{
  "num_hidden_layers": 12,
  "tie_word_embeddings": true,
  "init_std_qkv": 0.0154
}
MLP neurons of a small language model. Each row is named by its layer, matrix (down: output weights) and neuron, and shows model dimensions 320-575. Each number is 128 + 32 x the weight over its row's rms, rounded and kept within 0 to 255. Numbers have three digits each.
After each neuron's rows, "fires before" lists the tokens most often just after its 100 highest values on Wikipedia text that the model never trained on. A number after a token or word is its count.

L3.down1760:070087173111137155131130138093110162138110093180115100121116183085144107138137075104159133127125175140169156104147135050104159098135151112103148116110133123072177100123107145131146127111186184170168115115145076159112108138154177122157098116159076141077110153091189148105098132169115115168091133102142144131174169145136140159109123139101112115141181118126090134100090104097150115091097155157084133135121134107119119140160137129141114150106152108108106081117163187095084073095077145132085145145112186147159116080104096173037148110163144167200108159131126147133133152111179104144083187083144139179090147183065098154075106216104134108199082112129195123141111143093104132093101165088139183146152130162186130128152179096117128079100117124143121108159141121034133102140155113
fires before: " | " 37, "." 11, "°N " 5

L3.down637:133122113126111108151123137126170147188055150165118122138103161125078162177110103174133086137149129123113095144126086172119182138131119094102116161138128178166152124132146121112141145111107021119128136131130074119141116109093132174143078111149105065182176107103109112133063166131110142090157113094100152139152145112151130112180132129133098123120129155069125139145106150126142055077086112174123105206136157187159161169087077101118111098138111135102123138196088089111101104103208119122175098087147134192122127107084170098085167139155141168096107162146133126123170132155110128115130152210115153115135117115112138133122101119106169122067113141156138144129123118140088127114144108115143164124189091170142109158143113135144141102140101101083125125131250168117155165104125126
fires before: "|---|---|---|---|---|---|" 18, "| " 14, "|  | Labor" 9, "|---|---|---|---|---|---|---|---|" 6, "|  | Labour" 6

L3.down215:137108157125158108127148159116142113161139129169121145186125168158073141109086042118144117103144223125119160123135176077098160087151148127147073139141155170112167132106159141123119164139104136148114169127099119074103156129077111066125116181092125133142111098139135124093170174145119133141113132105119148128129130120115126083112139155174143063116058152137143129096114126117139096095125126101077083114085129099115127134133186148156078177168101128098167128154083140148138096106172156215166131160111146104186165111174131105145150083119167196080134131105145154145101142173105149118103137106117097142134120161167104137073103119138085131177077119102133131146122103115053165114170128121088050176101097093152131117081116148118099057173155126119147110140117108146142066113142155
fires before: " | " 48, "°N " 11, " " 6

L3.down3948:142142153117127140083084226124123149129172111108135140136106148079157148072199135128120072150151084178132142114091113091140152101111109144106132174143140093112128109105113152129112132150126160166143142188050073124159086104112100097120173127141165095089156160159110112159207095115093163139066118140163112101141121107105143116114099126128115125136058135076089092117147130116144090131173143111145111085144117145129141114170187069137120185122109138131101111143228128115088161103144112106185135153115172100064151130162144130149172161099132120151220116128148120063104136101110132129145198149139104113034099136156157166122175146081128160111141126090118128119164114120037156124093136168169085139114091113154142113155096085077186078130128124188075146093153150115107121201105132
fires before: "\n" 54, "′" 4

L3.down3425:104125169115119148125222157100107126082145167137160095122159133106116102129144127169184103166107104076162135105174136150096139137147135130135135142094113151151158160085119107167112081085132100187117088106135150155129196198161138149100140134134135141114154116140085159109116136135121050146103081121133136169124157126107103102140097080103120135138116138091124133116096134145106218086089128079173163132143118173147100133129159155148143129120180086140064077186124115088130105134119124125069130140142156129116143117161097201118129168125126146126123149116080110066191136110116083149183132135150145106110138152122152086076117159083137168151133126210045136126182149125169101124175218156132226058132095174132139139070153116114112118165157188149137087124090154129130103197107139
fires before: "2" 44, "1" 37

L3.down3423:186121107093063165117129130140125154114167167089151085103127164137113138120113088094096148117127116182132144169131137134128123131112100134102160123147138176103069133105129126119143106117120086153052104117091091189076168137124172116115160129131084225164111129116150115137128136130070136114158148118141097116092142097094147121175116102095060125136145107099137178126128150118185090082109097138157140143101147073158177123096205084087169150051123089099147126126126140125105156122151075078064177135117112112098186140138136163173106135140107139137126130167098071106141094069132180149042104079126141140044154139110104127162033121159131141217129105143170110162119065136085154126176174142150073116086098175129133136171154151132069116107112145106109153130093139130093130150132115
fires before: "1" 46, "2" 34

L3.down2708:206135131117163157068115122139160153099157161136074133182111206142136094122092129113148140171151125157178142146142136092059108093120158148121141160107145184132144116148105131123083145143127106110099143101128045133169096149082137104102120183116164103128117086124139125064136093161129122158092130155139108094170111090168122174137138101129160115163113182110115107118099142126110157084151152103180148119114150114117120092122122157121124063177109060220115105109211164157146110121147144084179128081125116131115132141133139112156085158143152139079142100156130052132169145201146088148122131122114129113142129096138088129135108160139208118101140115170142100099086179053070102102064102116081139115155052143127160133116103100102122156109098113119169105106123091132118164135118093
fires before: " | " 18, " |" 14, " ===" 5, " | +" 5, "," 4, "°" 4

L3.down3498:120114147116129143124133106163118182086098081161102154128141114114137083151102108138145152117077094092110124107139123088166124128110116159138128126095124189158131159066115147104151180132132070151105159172125117083206137126110112092111105141160129098176125084119143106168111141154103080132095088120184160062122177108131119163147125117100114123145158091129191110136158093100120097071147130072114134134086154095109129136050188114145132163051152168066153154085117193142090160157143136133165139170139102154154173085107143116169148081158128096163143105091116111134087114127096155154111144098059178075115152155109126136119132111104153079120114151132177073082156084099157150114123169109117155130023137109159104111114109077145086091120162163111130161109140174092145148194181100
fires before: " | " 43, "% |" 13, "; " 10

L3.down1577:098130124086136118150197134093112099110196071197138090100146139169062089085107156124119170148165142110142087128154138126137175151118118152045064164137086115096140088136186153150102081140186143105095046131131156132094116114112144131132173158155165100113150114143166010165143110063140153077119087154105055061084130123140145215124093118190135077126165157103135082115175104144138196168098133087138163110121100068113102162178120139094153079108136234126159127082136058113092148113137115102131167120126124117116120177128148135168155126133160048138121158081054170133084138139097130126152130131059130123137159124102155143148157090108154174128176204130142141189091126083083090141118092139105052114132123142089178126192152174117143145142100139127110138121117137203180119125128095
fires before: "." 22, "% |" 11, " | " 10, "z" 10, "; " 6, "00" 5

L3.down2433:054111211161145162083138178118089087165128146161132112084093173129111108136106140094125124124129140100153167180125098090125142136124096126109077147170118096186118078125163146140151124105177109124127107088134053119119140094196133131087218133142180109148088125139073077133142160138148149125105108086176118128146152124159129168156092145123090075093103131199106145095110095120134115097104103095121126062159141090152122135158164078105147131140179175089130112134109114062112154087135052099133146128156151154083131111100169222163183173174127191103093080117131136122096133075108124170142131164055104087127172144161150162131144084146123146172130163107151081107091145120090126185138167103203119063106097085092101114141121117143165142144083112132091151168168142101107142187078100
fires before: " | " 54, "." 23, " |" 6, "," 5, "; " 4

L3.down875:136143095150129112156105137095145172141133141124148163167103122137143143185112121151154160119139093156154115108084119120145098137152094106154113154140118161082139102099103085132092101113072116118133122153121136143162169100151154140161158122063126099129116160129117104153109106077104111110138102166155140103134089143108146086129121139135131154163140140131125149153103162163207133118107134093135145095130118188150120124127193144156115123122155141153128203152104152160180186053136118096167170114149059160181187115111132137190153141115080170130166106157083002130063104108025088112198138070116103132058088097126132153124103099108099152144118080146118117148120068133098116143109121169161131096083083089115098131113030153137147054147118106143179089126127155177106160159108147
fires before: "′" 48, " |  |" 5

L3.down1495:118136135182152137139148175138086091155063133106146113125146100099122167130104140126134194140203130162099201150149181140120154176126130177139147142162096128078130097173177144169080096133081144160119109144108167125086118090151130148117134066182164049138103106160153085140106091107134104103127096111115216196131133183145172175164080126113098090106091048120089129119086099149095135107127160127133140068141126091129192061117086142130084120148116124084100040084124063137124104077102049165117150099161168117103100091143190090084148132096130105109094088102090135124176116099152122152160156086110133142131149159109171111134142132089195131153119161120175132167135173120103114094132122141098134093112109112132172086117098141171180121120096162125099127126163119114097107149080147
fires before: " | " 26, " | +" 14, "." 11, "% |  |" 4

L3.down3383:145132175088161121195140101098085141122150209058150119098168085133108128134129119168133133170155164102107116160121116089140094146137188141144145123109123133092127137128176117137146130108126069099173158085145059140087151102133109153149123071146173107110123133105119205105089116117077088108172046185151080147215117119103097125138106124151186140141104209114061152162083062138138125146117202120096111152089154154137115165106170161101087160156128192133095182101121138118111127076114061148154108131115098159170144110116127120138100145172157123140080143164113133144125152112110079175078071131138144144075051103128097055095138155103133159185125132130127126180084126125142100157112179130163119088094121160165152170152120119162129062052071129057132171122125144204167109134112108
fires before: " | " 13, "1" 11, " |" 11, " season" 8, " | L" 5, " | N" 4

L3.down1019:149091121173126123059129086083147096141141132133169130147141137075156128095123068189138124089108151131146090116067133107146111102127138106111121117168169166072128187132119106102117076150070121081130100128143096157111119115150143056106122124047123134077125099128157159128143112068109178139112123100128170114105145135061114174151103128140119103135166104143134116125156088149150132129130078117148150165150122108144067061127222153124126190088137154145149128107119169119200149074160061135152173117115065157200188066075137096121091149122132194146156114157108117114030099105074140137119099144112135137095190093173096156146116122109118156135093148130130099141158049218121107116095162098122125126062102138133115170120132181156179137107149047137137095086148179172110159096119080
fires before: " | " 15, "." 9, "alp" 9, "′" 7, " | +" 7, "d" 7

L3.down1959:129090144118164130149124115061172112137152105144148085143112112177033166103126107169111168149178167068089094109108120184138125114128118114111087157154123075137169144117155147091166186161124182168035092143149133202094116129120095187121140093106101194063124082138162058140092102144106100141151108175160140094105173100075095138080187121148151067108078113097139155153153093141119168128111154098066102106136115108123146102148138124073133129112082137104144134141134120096148117150109131127168175127118129159234174134163124112136099168115154090141131138085130173147152165163091154193121168120140148191090143118140171185217111120112134166110068125123152130161119101131171184130113107136129107122099121154158105134190014135114126142181163077136149178047174134149116122088142152
fires before: " | " 23, "." 22, "6" 6

L3.down2490:124112159150162135136147149143118105143086093179113101152195157189068159132134156151150159227115143128098092114166101112109115071106150152138068156093077090093134119133143132150163172120148189142205107084132167105139154155099142106151121136077189124164143079127187163147107143147169106136115146112154123137137171139179131108085082141143104109115138171123092170127117108073142122162137081118071096034103155124126076143164106150126156098114132172148135145132116171108163108113127067086198102081125098161145104068139137229107140153064117138128107188111161190133225127161161141095098208132115129139172160154084097098144117123157121140136120118114166075124130160137041170115080101122149083139159115110208145136095072109138112083138140076095146127172139123123117159148139103
fires before: " | " 33, "." 11, "," 9, " m" 6

L3.down1719:084182177185147111115161214129118120109124133173105040116165131112020152147087059144154154190115199163136111128133114126171181122087126097098086185121059136155128126144128138172120143117138160117114107115117213087134115154137136128090138106055123148111121098140158113141100128169180119122115112089155192170081215131161171123146079087128090096140170154121093160128181117135124144149075119068123159069128140085137139164169132189098171085152179161111117135187124111047125085093137112143113116093090204117187072092119155209146140128176158175102101165098134148115113122188111140124123139172049159125128137185146152129137096085178131068157124150113152119125132144136092133169113150102110137080153121158145081072124113145105122146110177128124141077156146147098121122165178097
fires before: " | " 62, "." 10, "; " 10, " | −" 6, " | +" 5

L3.down3253:086104110138178079134183137106138109126148102141164100092148179106117147119120087147170154181145182072094157108092163133237123110146127065175114142179117116156211101141169153082140146112147112174143213137170092164145119151108126123141133063080086179091084140191104160141122193170160122106122136155135114130073100182167142124080102130103156121144094147133148147082114088132110140143114140175064175104086112110175165179149112062160111079137099117122156147118127058115070101132093142112090103114155147096142097133147103100139118162132098161098127170188135112117134120152152118103059080054146145167131125124138135150121084167111098123142147134129132103119144176113135125180112075109101110114158101105129114103108073163167095168152125098128177085136229086088138152129170093
fires before: "." 53, " | " 5, "-" 4, "th" 4

L3.down2300:102132118078155160150125192119132135189135134047126123140144125160125154108133089124119106091105145183178133136119116159123141091116174130104085153134146183167128140130067170184098127185194124105123088194086214109126168132090144162168145094130101095122131080182146093147093114085150112107135151171087129111114119096063141134107119115109140166131109088094132118105160089176138131098136117182196129097122080078116102135161179124086131137101113158090116148133124195106015125108204126120130094145094139173170128122068139120110128171125155168120138143087158164053071132108065114107125159122157130113081128067161129158100065132110088095139127150126141108108097124158148149139143145159126117097079147150093120164129096148143122130142127148104155161152140123172109143139079156
fires before: "." 21, "% | " 12, " | " 7, " |  |" 7, "0" 6